Weights of a small transformer language model: vocabulary 8192, 6656 steps.
MLP neurons of a small language model. Each row is named by its layer, matrix (gate and up: input weights) and neuron, and shows model dimensions 0-223. Each number is 128 + 24 x the weight over its row's rms, rounded and kept within 0 to 255. Numbers have three digits each. A neuron's up and down rows have the sign that makes its largest values positive.
After each neuron's rows, "fires in" lists the words (lower case) most often at its 100 highest values on Wikipedia text that the model never trained on.

L5.gate357:100175122116132139130126122137140142116128110129094120087125127113142098123103126104115136122135161153131131123143118116132096131044161109129109120093175150121135131099188126123152162117162145151145110113143129107123101127144130143145129130146144146135115103165121128115144161125113130143125079100150141131125068096152105144165143136117151125105134117119116166141150160144151095122103162154133111109130135126161138096129088128117135149154154134134123185132136146152131098072111086214167139103088159128182103191137123103139144093119125098095088169101114122123089095070135140155113123104118142143138159104154139126132160159140100132171140105101152152149109138129109107148111
L5.up357:092161132087121144181132121135130141110137141135143151121137131172123121106112125107118127112138130170113122119142142094126120126091187118109138118113177113139123079139165119147115169135155136164127114142150107115141133146150115166144146134166127178124160122141106135113150133107134117132120113114117157103134111166151122144175124122098148121107097146126163144123157149137128117134147159132147138082111125130132148139136112086148161113097120133097163138106139168128127133104121088161135110179098131101137064168142109091124116133130139101101117132111125093104152097047146134124122118135161193137170104120117166134133193092118078160169133108145148121099066161136128114144109
fires in: "the", "s"

L5.gate493:163063140119125124127125113121171133135145108136133131133159162155121136116142122100112179144094131133123132125104138072153144111131176139103148114126087150142160134122128111122087142165151147168128150173159106086173131114091152083151127145113164118156145110146126111110074152134102146114153120120091142121141122172095126153148145145161071125138148116079122122133115131100138143131129122161067094179133112086144161143113127142112112089131173114145117110132149132179146116131133155149133130089069151158117139157164122137127111116110140116134139133152153106086165097101130120153103139096114151113120113157138193133149125114143088118145136099180122131147144127120109135106135
L5.up493:148144126161102163096096172157134115139140127131117116128134108103113147151154147107120138117142147158112112114114166108109112112160111136124111142136097102147128116123151077121163115127082134113152155134119126117159126115120144108142147126138174140105035122125142046132154101092128133087101121146108113115173126078112116154137150143116155122146095161157124109164148137136084125119116109129095148089130104186149124169109130155171115121151138168145152120158122135126140154108127133137086122114153145120080132153129134091100130105138148158164102150154151140126141092104094139174136145091075129127098114144155153146165125144136168128139109137144161101098126139155167103091135
fires in: "with", "him", "out", "of", "her", "to"

L5.gate572:129159108114098146124091119145144112124113116178117100072137080107156144143158110154100137083138154140142099146162131150134136122107141133117168110107106142156175134121082116104152129115159153144091112130116120105169140138126152112153111126133109144107069087158112137086109144114125180143127150113117084158101137116168118130130132112112150126137143148101133136143129165102145147178126156143101123136153093128122123086130143096116123135124163201103084091143161127145128119090130093141150130083135099132141129139099115150145166107092102113144067148105118138152094138165121135140121090159118185121151163115162131130110154125155124121142138107141132124159122133176079143112135
L5.up572:121160116138131146136074102166178132096123110150154138135153111113161185126135116154124168107152129136112122119106153186124107148141115136139152125130107102180123127117131123139138134180126138164115120111084136146172132155141140122139106141079106122173147123132124164106126126127189143148096157172117093143128158127137141116148177096121118129133101143136147127136119187123113122152143162107101131141109154122135143096154116111143111101105105162131121109170146122163102146065105107132128102146124101125119105099087079126162164136124166087145114090120143119118160097116085144126116144129134159138160131123100110121118166098134158128124155104158114144123130216120097113140130
fires in: "was", "top"

L5.gate436:108107118139132156130079155110155153094098109159117142127109152127106105115164108117087179151127124137111106126163138113127106112147177117127114135103142145117111090117130111079117185140179124143105097124106119114143161108180145118125090164129118133102134072130203124122123151063104188121097109108108119139130113143139101174187127161133132124139151100115091133130124094134156094136099124145123117131089129101130167121188132168167111117140150154129145143135171114168182101121127113114167137124128117128149118175160141123187142153123156156115124111118117142128146152124152119125107110136122154134133137117151109092088136100118134120120115124167120121115112105137126151117135
L5.up436:114118155141141128124116102128121118173111085178177161143108143143115145089083115081154137125129126139125089118157150087104135092170158192157135149138141128078107133133121104114098139155122103130106124113130127133110113128132090138150146136120149152095125107116136097086102151139149167126102135125121126138115107127156120127134157119130129180128121091149116146135135120110117125112177096152106099160113090132122141095164127160156162113128131140123145164109184116131129127120161183103140109100138108126189159166132153138158076132104138096149140070121106148155097150078141127112093118118120128118114167110134129098136149127058148117145172123123165131106115124151115120124167
fires in: "his", "one", "the", "its", "to", "her"

L5.gate378:145080132127164181101096109158091094151119137137101136123119148177131119101117162095144109135162130129125116091127157120104155147123151137128074097133121116136117109108130108099115145108141127150145104094120127143143183165182120109101093125171144125134101078150116114140081120128142156112092147125140095141143112108134111161131110103102120140129128096137117148120128150103116086172131128145090111103154119168140094141134126173144150111108155133150106148155165125155125146126127111149114103130101101134103144165113142103143110131098126109133118133159144138119133128106127133117092104152065125146129082121144108121155171112185117092150127131139128175175184110196129075107138
L5.up378:127125105148112117117128169138133093140152103112118085134130138126137154113144103155081111143135140082128138132158149134108108109177126132125138103103108094138131128141164140154104124128102132153131116104073119100155111088148144146153091135127137151162169078151138100093108087121101128145126135133174124118143155094118140163060109150132124135078147114104162111181092148119134148164200141109118133091151149117129130139118129153162137131143154134131125109168087127113140158111129112090097125122144125143103132171135129124130132129125134110110095081118137099125112120137106200143125135155129170061123108132092108154143162107132106138151167186134100146166133170129130119149140
fires in: "be", "is", "being", "were", "been", "was"

L5.gate123:114137102119118159144079117117144124114102161168145154112148130139136132151124116120065125109103146117150089119134146164129144166111146139120127080109159148161150109143084122080110099170153172117159158127090145097189136091144124102139099127106141116116115135125095150095110160082127142148113140142136114069119117164160118129127157112168156121163132146127084119114146131100139105125149143112095128075179104119126131085146152121125154111128127140127152115160164135155147088073148143114128119086101101126128134137124167161163122135074095139101101121108125136108130157117139140117145088143165082123120142102152106167118127124144117128073125123121135103122152121132071125121123
L5.up123:109149121132143080155090077126127128139139135168122146139127149136146158105152125126081112073126106164120107044061178092162107156107157099141109075132121139113141120125102193086152106121124141116119123098090158109157151123146130108104126117154132138112138140168101152149121150083123170124144149157136188100133119154148130151149133119137135064097137110116164120125124118130138147139135179110110135101154070103135110145122137143125106130108126115093131113130115164129089109111162135113111092106124109114121112119130129144122159134127104117100119112096153139142084125146126105094131129121168139141141162115117110109134102108109111193121103137153119124129134114150128174140147
fires in: "in", "of", "during"

L5.gate261:157117150167132119135103142112138136130127136110115117154096103168109108147138103104093129107139147162135111150121118121150161131114153118111127111092140117096170124124116152106116164127132168120147106126160135103161123116131155127189111159101115076109159110158122105097128202127130125174136122144133161166122117170144121130172164167123129126117104091119104172135114078121123123134120115144149073152180120093142166129127146155116168113177141146128130115121121158153163082110150167116114155134142142160143109088134123162134117061096101104118159132114130108099128112111122121124126114098167200125109132137093142120144150147136155118145120103153152157140136092084092129114129
L5.up261:121127147115152156131154101097142130167119123125147051161154121151114131126125129132133124134111128075105169117087082121132135108132128109129132107144125165115162118137123156095126139129129147098165129157150116096164103088144115111105115170103142116160101123124102103161107132154152141099124124110126131068189145130124176070135096111149089112080090142133099126157144112114108119118112163114143098126091128113163157120140127099134135137162128139129116146131118120146102132122158139160114074094146145137115140113121161115138171121118114114118139124111142092093197098095086108099123170111121125116174101129160115082128106147102199122141108142151109147120127121148146131108159
fires in: "until", "in", "after", "for", "as", "how"

L5.gate518:183147143126123135098099120131119116170128142132113151117142137122124154155159131116096155124132119159114149137135143190167111149132160082094104102140107111111123086111136121101081125150132149153097081094160093129184157098151138138181114146122123097120122125138152106105127163083086135134138117139105120151141114130141080137135121167145147071113099112113106123127128111109149115189119153146092129147136107106125095132108114135150116113167150137135177106153098140173089117121131101155168140122141201167126160163164154126143107095118145135130124102111141116094143126136126160147126104125087150108137092129116150093118149111104133136164108101144137141151151094131101130076123
L5.up518:128094147117128141131156101135133119118098098097138096125129159107097149104081134124164136123122216157126090171143126148138157109114163151133146138119108138142139127136083123149136136069114119166081131142180153113125111154135148140147135117132128124152114105107095135096131121138141160068113120165121088135138110102176112113145113098098124140159148145165139116107111114145089126098119160154132141120138107095121122140128113112130079162111177151151115119088185116131097118144131137115141127137126103081129060140119114114115130128140124157168103120135136131160116152159140105117128107136129136102120111105108136168117156161143146109163104162120152128124056117089133089179132
fires in: "a", "by", "of", "at"

L5.gate358:173110128143157100169157099111130094105140150158098128138110157165142128112144126148122140144137159099156154127139120132132105108154131099099115136081109126111121119114128131147094149092165152201110110091135141089136091156122121126155125130153157128133119140175119155110124138094118141165073112095116131125097096119101096124160178141134159127157190116081094172123152149115184123133137145167098159118122153124132099102070096132114126163174154097163136134164116117109131111129132112130140180133126141107128109119110098121121126152129135151111122158140075112108108129134121126139117132077109143086122152129123116132122121101132139104101129153174151111138131157103093165141075
L5.up358:139156130126136156121114152133098179123104168150130082143112114145132132140123111167145103099145154090109167118131146119114119086141127127113125115107154137093181138074098123129103158089172139121167143110115114104148113163117131138103103123124143122158108126113115082111144118115138120151111138165117140098098123113133114106129137168150143122137171109094129130138137157181166123131168138120085118107126150129118149166078151130174074101164151106142138185171125124097155107108089117147126129145143109124125093126122121154126158157155150141125123151142095109127120128114111108138108085110155133114164141147094121074135115115194210109126091129153152103126135122116104159136141
fires in: "s", "c", "g", "d", "a"

L5.gate855:117125191144088143140135121114131105100136159163121137087142099159137159127158143117119172119142154133140158117101160128115138120095162115175126102127130074101158108120115142122086149136136139145127127111120124107140147167166121142157087115166160118102144136119113153103116123141114158177140099113143157108130128141132146164127118096122147126119149149141082159196146150094146133131123151105111145103157106155130105072126142137152164120096122119095155142169145120189086125076153118107086096112128149173157109139150113109118125113075110125119126127149157125095091134081167144142153105107145146106108131121126131090157146086138119104097126135165105102125151126146137124109082
L5.up855:154121105111136199086095147127144130126136102096183124129118154179152166150111129106159144116126108137132155110084113161136114128107128100119117131126131142132140114151135117129114155096144133097167127144078109171113120140154109140122121100144166103107153123121111097118138143117211157161152138141137171092163133188102099159117116112140149134103132133172144147155116135116115152103130100147134123130128057151131091153131080146162136113110137144130155118116142126103146124089110121134101068118115128142156100092123125152157120106127159126078124090136113138125123137088158120132146130118150197142136085115105121126130111107124133072133146151101086123136106130095153140135112
fires in: "in", "profit"

L5.gate307:146137121128155146114116113154079083127117126146124123114137129117139164126081135125100120117148147134115124102098175146171114144142106121118110052156090146148099081105096108117114139105116147119116115088124152102143148123103160098143129120150110119172152067137148110143134121102157163134123116160095090094137121104124097156120145143147138128132167054147122145146133125170147127165101138142144129115177094151148087108166146113096131129145129135096149102176150166132114167109121121132125169121144144136092102114148110112156121105129120119159062138179135142099116117117118148143114134090112081096110143084144090116111148102156094117143119124178135132122148129162124107124118
L5.up307:118177159110098114131105088147121129118126134129150096104125144134128121094124130127128132147143107151129135160123119155143128123142129144120170092103122178104130185123118124094169144105137114133162137103132122115109080165115102145164179140167133098073138145126109141131125183133143169111109107122112177111127131167123181101117131153100135113144145155099109129125118107146130135132127144118133098159098102156130100105107154113150148133116144121183140130064149173114141100133156115130127123103092086154146136122132148170161108143145097133188152142069151184135129121133130084120140134117162132122153086124123118102130081155161107112097085108131093144168119143098113100142119
fires in: "of", "or", "and"

L5.gate356:114138116142110148133136097100118135123116148105127167112161146174150122126151152123104125113160143136149105064159108129096121101104133116163107105077104158126157126149138120104127140159128155146111132128126174136141116122131145130106110148105164136162158163148168160095125171139118114143143085110138124131113131134134105174151131113142160118152138092094156151074117126176150109141135130135099114107154139124145109095145137147119156108141167168125144144147135169155110142118112091150186131130122179125138091159109127101142112135162123115113095149124111183075077136128111190162109128131150076115101134102138144141152162156124078134138144115138126117180158139129087128112087
L5.up356:110135098152103094142104117177173142096169135116151117164144155128175149129148145108111134107177137106100099161131156138143098130107144159151114111095118173167123082147130155158155157157127118153115091151125119164121109103140094128157064122134139114109113096104152154136120119160120144161143139129136121157132133126148148144117120109097100178087076067083179124118099106106139114160158150122122150148144114094129128137160131126168136113102200156121131098113105145125145130116096089158151114132132123125149127127142153145110131125130135087132105109132131122128117146149089120118102122153175137094128131118119124185119172130140111123133176104152144152135133169090132141149111
fires in: "is", "was", "the", "place"

L5.gate39:118114108125113121118132104090142164135098075141147148145129129141140137129136141066118148144131136162128149118113126120129116146105145135112128065107107144131143173140129130093142200160135145158120111144152164158166135136143170113130090109108150155119149117145143161089135093126151102141135114099152160120060121109144089136139137091117163088132129067125161142115139151162145098152130145133141103104117097145131152117101117115138131142181125184157091139129140145148121098123146105142174132127115128125121148165149149108146143117126120103111133116131110160146082110145161114155108099084108122112090161136198203158092124149141108114140127105141155157147150120120121136099125
L5.up39:054077092081137115142152147140200125130087154163123148196165166124149184142123147115097116086147165107122157100110116132101118107137137114162093120094094118134107156128108124096110140119115119140112123120123152139111127140145136116162097138114140132139141121109108152135100089113165108138091136150111128099108164139126129100134108132131125124142142117143186123131118132185161151114127154098133124112106137122106110162093179128084115151180134156105162133133144127132089123159147106131129110131167127122125142068145158139128130109132147104124115098156152156155157141112147095138096131089153155098142157143109161139121109129147159101147087098141144121129138082139151147137131
fires in: "s", "the"

L5.gate504:132104149147130145156104082113140130162115162149133122110136145143128164142118154141096145134122164128136108174134114124128123140115157120098108104145089095101131131099129132102111119123156144159073134101128139087143149147132135093165135140113125107162141111176129105111116126108124148138135091136111113127126110141082123136164168124180122097159151136135082139161176134167143124118135133179107147120119105133109080150114115143086126121103130159187158121165140084137145091159139114132151168146103144140089159118145165099139145118114128077119119140111118139101121108118121160124091113125068120099126117125147149133139100069169132106131071123164127150187102124143107090103090
L5.up504:128120128096141128125111147169109129136115123137156141186157150133138119135118183076111109159137128179120111097135135131124123097111134101130144107104166119099104090137152131146149128080122130142151123134103094115124190115096116118149159191119143122121134140107194134132157105098106111092123118198122105128080171104153153135160120110113134158122131112127096154098097096163109141124111112075114130157125133096138135125153171124124135106146117086146083148099140146072107113138170143155139126124140151120104154096114148154133136146128118105201120103139102100101143122154128140150133127099160151142115104117167129159103126137137133167107099102120103150116138087122128107156117
fires in: "of", "in", "for", "within", "on"

L5.gate489:150152118100103095091138120115124095118127099114084130127128139160137160151123132065133127102122117118127143104137096127130137098125112100085123105103137111076134117118151141146114157117149148150098117108097125129167123119158122170173132136144115097128114116155163114162142155140119139165149114069169125131144078116151070096146133143128147146107166167097108118147115118108125104121150140123111142125151157126112142109101087101033164087108108145134134159111107161117118105114147116128131199112117155160168140105157139130116172113082118118123131138150141118101092109114107141141105116101129108148098108128136147106176134091140113126150133123107156124145170157158137151161095
L5.up489:163116125096151089095125079132089113150097105152163087162108109139101141125135144110110143114135119142110121127075129132098143137141125123137167111109145124146131106122096105066089125170160137113106092101155087108153149111135133102150151162137129145171107118131110124113101149136141176149158128095108157071113164136159151082094113128125160150144117101113104079125138131098156113097127106141150135094159105124118118142144164101105161100128118134144151109133144101119090143182109169145096135107137124182115121113155125160096128115106085165109112126133124092135154127095121093111119121094089125114144082159150115111140144085147095092121125125177157127129139129132131110108145
fires in: "of", "over", "about", "least", "around", "than"

L5.gate287:128118129172114135080111118132159083156099108135128125165147147162147078158188127103140177148111088146116121151108176129152110135123151126103121119108127102131138138163143153099151118137141158130150127086128126132138138179160150139114143158115154124117123116131136133101175113086144199138071122098093183117122097099147119141193152117165133108125159155124119150117124148131156125166155105157149127155126109091136123126142127176098135135154153140136150127134144114173112128145145157114144127139109161132104140157145189155136170126120121129138121166080149167135120132124147134118118103108117110116116082115163107096118124086150162132121120086159142101132145135123100115099105
L5.up287:129110086094084121138165132126147133141158123108140151152077153188078168124132092171118111141157132116130111139144155111121142119124118103153160192122147138131152127130149139165122128118116135085137133161086067128105094143086117112107133140118073101137120098109151085133149107122122163133136159096100116102117079103105125119137168122155140118078126137160139130122140169118095171107107120125142135130154157133126136123104093146116146142082118100123136087155103164135100144104131160129108115093137133097122114152123097149111141104138150190112144131106131150130124141122112153135150123113152150114119103146167071151117141137140145133103116108086097126129145146065158152130167
fires in: "in", "to", "on", "from", "5", "deaf"

L5.gate686:152127156117124153123138148110088125141123131071109148116160184124157133140164128131117146121144136106128131157129130145128098102106171127088159132058136110121132111100110108162120162147140143160108112109166140103167136134139094103141094122153175122121109124168159130135075134082109162147127128094151165183146119123138111156131126123113121133108158118118144127100157129120134114114110126117114162090120134159149079050128090134133151165113168157134112145148147107121158127102159104149149138091109149112164101154146135114163113125126164139158143142108118132141105062125122134166140119124124087105145121112140135126082144160118094067129147119148153130116155131082115142165148
L5.up686:116144130124153100135140177157142127177128098099150077114117095104108106157139103106107100105109132105103132146123122128096109103145114142089136142135125154166143139151149185165140148118109130089166086170120171139198084111138139151160121111155095127145111136144118127116137134105127127102135137074108134111146098098172161101089083132116123135106097107117120133100089115118108116141115108094083083092096096144119129116086148148124123135141150166107134130144133166126121121168162115122126146108127133131135154120129120122146159105132177127167126109141108109161113132151146110185096127120153116178114152108112197143130103143157081132124168132129127117113117138145124164148148
fires in: "the", "and", "various", "their", "other"

L5.gate627:126142110127166128101106130135164143101094138137109113135152112095104074149118108093141127122162094128149178195095143129144153116137195096123135119079124181143191126103084114095128149144169183177105118102132152118120155121109133121123129159134102090158135074129144099154118129155144103118130110135122130136143124122132100099151143136106139126127153122135164135123095119140162114107119139172061139148130135117192090145118163120090098157157137130147125114156099103132129119119125098154141132109131177145109143121119138152129164128079136156111105116112111163104151146142115160140131135150107137092094120094138098149131145130114079135146131129142141108137117142168108165132129
L5.up627:121164121132114132103075150156148111121101159099099164166189136144133094097137159140165105138138114138127115105110126151132124116100162139118100096087164123186122105125103112081089154174128128146113142125098133128124167125159157103111153120114122131127102108152099081126143140145150192158097137169113086131116139184127081125094106128115115132118108134153150127135112147109091114119140140141155137117104151182120117166119139110133143085148121144142084091136182162147133108117116140145148115119091122114115122113126135111113130115128137148108156177096111177131126141111130096151122136121121109154135085127138117111126154138145111118081092084112155076096157159149149157123129
fires in: "well", "end", "part", "a", "half", "to"

L5.gate435:125151135138125148095148104092090129141089135108130131176126118098164127157176123143101176074108135130158110081102100119134155140128134101119123123122111107104121151109125163081144129147132137119134097102162145150157156076129140172146131165177184131160132146131135127155162148139148145163141129076134181142135115106151134129115132129132128128149134130146147146113161126142143083124163087156129103138181108097174082132132117142093068117119184165132115151135146137181116088174179130153143137124131152121103109149149106136166133089139114111092104125135134110139154113159142141128143105095122120113097139123161142114164118109135115141134146116113119092112135142120157141091103
L5.up435:109150098125117129100165173134143125089124129110104141104133129117140108130135128152124123111143149092147127114133102126096136156095123184138121100134182086134140149104103134089126111113126121131140150126117099172119134118143133128112135142163105122058149170124124101132131156136110153153121103151081137093096117131146119143122124136085065115132139129139141130108145145114123111089118132122128138164120154088113144123135121161119123083158161145110098092135172170165103120201130121140145115098110143125107103074141144156119092126134104150180043155128111085152169114108116107106118107148147116121157117136129125151153128096149112139149097121135157110107126163079112184136109
fires in: "1", "3", "2", "4"

L5.gate496:180144129097102086140091157133146140125104111115145136149161148146141112140118134107076155137143137098126147121108130080126134071146155134095127127072107113116142136118155105119111166122123154162147147118104130122158108131131166117131108169155133086101158084108116172096119145147149139123134075129117119170139098147137122131151099137159137135087153142074123142119127103163186111137132110127132112117165102112128157087120162115132132074137141156166149113130100128129154114148173112163151144117096149138155134123156130098141157097136160089147093118149153093146165106150108132174100093125173163107134156140137150134128145136139109097129135133154093139170171142108109099098108
L5.up496:116120168129126123138135164104116111144130090113113169153195146152112100135141113103123114140178131165132150100142157155139171147160135172134108159142177110122089134135199143128150146166115111142122150151140092138107141147144101118157126115149112144156145165108094121119122133109121105141131137124131165124203093143109123141126159089094157129099112149113117152094139109137118125138114113113123115164143127159117137141129118149081145117075160148128139140112139115123116148160123165113162140149127121101097136102118115091102106114129159129133178157110103141108089151063111141102128099135148123114126124121128119139148112122072099141126142108090081144147129135072133132097060
fires in: "is", "at", "has", "in", "on", "from"

L5.gate191:163099141109114123137138094137129096111103139158114133097125136118117150145162123115092159114146151117125116068118126105156116143126140162106106109115085115130129109084120126120132124177127142154131092148115199143160179138148156145133100106115127114164109123136117122160135150150148096161110133121138111113127086126141139156154171123150134122137157119114110125148156106129162096183155158117108125106208119105129110130098150156151103088132178140128139113113092127120129141083120145148151117123144161114105136151133159097096116134123124110119171122108141159111130157109114186125130079126134192099170115083127137115145152093106116104169138062152144149129126158136095110149124
L5.up191:130135142124119128149125089102174127080132164129122111081098130118093175134153124130122162113110130095122132081100147116140092112126119144110110135129122141118142135100121100130132127129127129153162145092091176127140140161128155165099127113100145153212120114159124093113182110123135146123136158129123122096140126159086168126152100117157105152125123081115139111115121103165143111125164143145123115110106141151125125166088172123141119106125125128158165118097111132120158154108092128133124125110124123098108122141084123113108127123113172126133178117160156125126156148087112156134121134175171131165162169132101126140140124105133162115119160073119153173145142154133088115143207
fires in: "is", "has", "are", "was", "have", "had"

L5.gate738:138164130154159133147116114097169136117121131139143189106134149113107136141184148119093175135115094149133144138142113104146153146147178127102123145097107097130134103107149145134096127117149143119086146149130143107211159119119123128161118148142125119133139137124106123109139165096132149111135134128128175133093122091147115137149158107158141124168143106122139125075111138160149062170139113125104102086185079095170130115116167108157139149108130173163128142116142111094111132119152088118113155112132128130133101155127161129157138133115140131108151132109116159129154126163174191131119127129147133107097109112180145183114139114146130125141147141107137127104143137082094149098111
L5.up738:111156146104115114149145128129217105089144133148159157076114092114111122167150104125093143119147106109126113091139086126112135140149100147111148138124115146116123129083099157109150109126123118067134099152102110097126114130147144106126181108128072117099119172111093126148216113091119135081093113157078112111101118104093134118136159088134142122122125125166141135120093100138104105096103148113149131136168113139119153138099114131122151124128140128133153154162111129115088119155120152123151127100136115143114141126176164114128125098120134124131158128195147121170170160152131133117135137094164162127131123136144124177135117139105135141108136164109127144145137118113129105107161
fires in: "a", "foil"

L5.gate200:167143137130162147124083125135160128160097099104123117129148155157145147103134137121096161148108155115131141098153145152153139088097142084121134109136118115096094124153101129092074129114152161156156156119157120067145162064138125137131112122104138132109123117144175152097127123114121100142168109077125124127123150154129120139119097094123128089192152093125143154099136140151134121144136120184121100139145143123137156105142118111135082110150182155146129074186143119173114129118114126142122139107089184171149124162138148110109142092110136156108132123161108155129136145171106131114099115143121121146127166112148115096098141072137120116111131103138105134128174147109134123110133
L5.up200:162151137079143163157097118157176121092105115095156132138116105141151135148117144124149145170141108138107145090138139139162124107114125116121152113128131139102093091152122124120082128122130140163149180076086132166132175084112104123142124154129100122101109081110109141119116154122158106165143136153140161107144100177133114093098128099115102132181123140117171108060101201186142128121144147171112117109127158136128149116102102112109094109163145148142140108139150115129136106154102114098116102130123143129127115140119102129155142111119152153115120100135163128133127089141083132127095097088103141114136169115125127141082107104144120130130136165151105137087131160134149107113152
fires in: "to", "not"

L5.gate752:153098135130098132143096114112148088099126158192133162134152158133113104146148130120134147136142097135124116109132144102140153126139141106137163099118112141097127107138116100169091116131144128138098155127129119096107161163123110182157142086073145126136164147105115083122113174098189130158146141128110160136117122128136136115172159174160140143087166135110125113133119120149161112092151122143168080154140134162157137095102120125092125110138138130116106148118124094095158114152137117110151133113144125124158120118120117148150118149100166073149091153152134139113142146128154171095088079142090129146106095111117125181150123124136143150139070114166120110144161158134136174135156
L5.up752:169158147120120150171134110062111121153126101128111135094070169110118109158098138143132111148121161124133111151044125151137118163121121123137133099135109113141097153147168180139106106131094124138140121081117169137151140125162129110137102144114113119155153128162147127137149114098121110108132106147119120133102099118108103160119135157087124094131102155122158079139147112104140106129100113122154110076192157121149146105130126133115159125121134123119155132100105129125118133102113126086122134118169108128134119135107104107089085147129131071114111106150132081092115142137145179100089135103112082111071114141086112143089133108125125125155147120115193116140122136117109116146122
fires in: "which", "that", "also", "who", "fort"

L5.gate47:127120181125143149143114133160127133152121156142126137110163157158113137120129125128150161129136151146135089130100126141107101117125167071146093104147114114100136143095159168132135167143121142184150127096100138133140147161149124126116101124083176137111107165147106107144077121152122156134125091139144153111141080132145138098148197129103144092162122155143143121161119164106114153111135123148121108089108100129150119105125135153111171133119136134090153095137119132146133146125131134133132122148127153153101093173082142119086121118110101154129131189149126095069139109154123098168124137110133113077118083090085126112111146104163128126110096126146130093128135123095119088121067
L5.up47:110167129142148118179172124081098110117112135138113090135146114114082117158120123115123106156151134126135157121132146127095107118128114106126138158139117150102110147099146116105104167123143123150162142185085070135121129136109130146121126137126165144103108127066156091151118135097158088118081106066143145126073131118151133131134159187146134135153138151159108085118117104173106151124129106119125129137134179141123119065160109155125148145148097119138152122137076118097162157146155118157150091121159137137134144139097134144132112184129144136163115092123143142153105146140097124123121093093148132132083159138118095137109135165130114093146109163107151129137169149158107126144117
fires in: "it", "film", "set", "made", "which"

L5.gate410:149152150148109107145095154107121132134107120103131138115148120134187132126156129122124102110158135179128155124141127131134158133110196125074118104093131131105114131152150070111108154129122145170117120162105140124111136116085131158155136144131124096115103093145120149115087124160105132228119141109165149170147127157137089113115174135124147090096149147093100146100098129099138117117135195114094103147128131153102123134129125145138161146150144151097103108133154137126157061139111133146108162115104138150127100134135139132176116113084107102106133144142130135112056142138111125115115117108109102104107152091145121135102129126135131090175106138110162136112144135140101100136113
L5.up410:158167143151102136126122113134128166121117099148169065114135111153088132117132118130143124150143116109110127129113077125119121116132170153098142120123091099147131148105080066115140124081126125109152153140125072123128120130138104160129107135134117109133127101166125149114105165189129150103108173099097112111109142139140110073091120115101119129132139144121134056095148098105112126099089130187126101142077125160130130120122140092124094126091154148104141143131123123129130116094140115162139087124099078131126131098106146144170182092144157170154117111140138094123132122197101129122116142126137128116130135143121127109108138145132158083153138108119155121143146152168116154141156
fires in: "well", "and", "early", "of", "least"

L5.gate561:095110088111154105126104129118137161147120139132102137126155158163122129147122132116112144156139139122135179110144152160165113114110175114141078075062126057107099119144110095101141172130144164175115100093140133131123184144110130131155115159092119125162106119115150124128160127120149129185095075132150111092126101154115086157086129103147120123134148079136112136124126119143139080150130149154084119114169118148150077136169074153117139120154115128136132123108134124153129103109112095121165148134125153134138090144081158130143119134111096163126141135153165120118113135170111137144114114134098130136101122065138143139139138117112103139143147118157152150139154141126101130134123
L5.up561:115090116125112091125130137127142171126152136112136127136114138159163154114119178154094158105125135118124158098119147148154124114152142123163094085132126080145121097143116103140120126127084157158127111083122136148136144099120162171169118123090136141159137114120118109134160114162132138147132115137177114104130135149099116152088138099181122116124127074122108126145118155157087108123144120146072133115126137140122074135165142137141114148156091154123143130111116133145152129068126107079116116133160158126121070140092131141161141118143134218120131118144159122116129138199104142125144138174104114085117127100118147130152103151114114134129157122190157135133169142127099150139132
fires in: "was", "is", "were", "are", "be", "being"

L5.gate24:165172156142132143120123080133066164128101140177063099121150130149120128127118148106141111131157117124149134098092153133169087108109180109112125083149157116141127129065117119105073185156161152138095145130141101127119151120141103124146115141112135102140110136148113156143114168176187148172130132119125115146135118129120083119112164110099084129124116147116108152127158144109116116144094105109109103122145139095126139090146105149101120103118148135092124116131130112158129116093131134156122150079110146168119150151119164127110129125083121138091152144148112145124167145132100128147115147103131138138110089094179142079123146139115139104147138146103106105128135140173115082116120
L5.up24:169088092120131126133114144134157135131134136147120134165104146091118091140106108148158117140125169140110146136141102133192089101123147128129111091141128140179132120149128097138104159149122133077152099095155089101128138125064118132114140114136134137112093111146140126086099157134131106116154132131154152091114124132132135150178112122149140169144125113124127125061122112138107115147096119083138135093125090124077138119097114161094205094113102157141100149097144124120114164131160140107144129134136111121143153146092112112120150106132122168153139141159110125088113153180131121130134135136121108118143108118142104103105110091125087065172114193138128133119104149100145101099144
fires in: "of"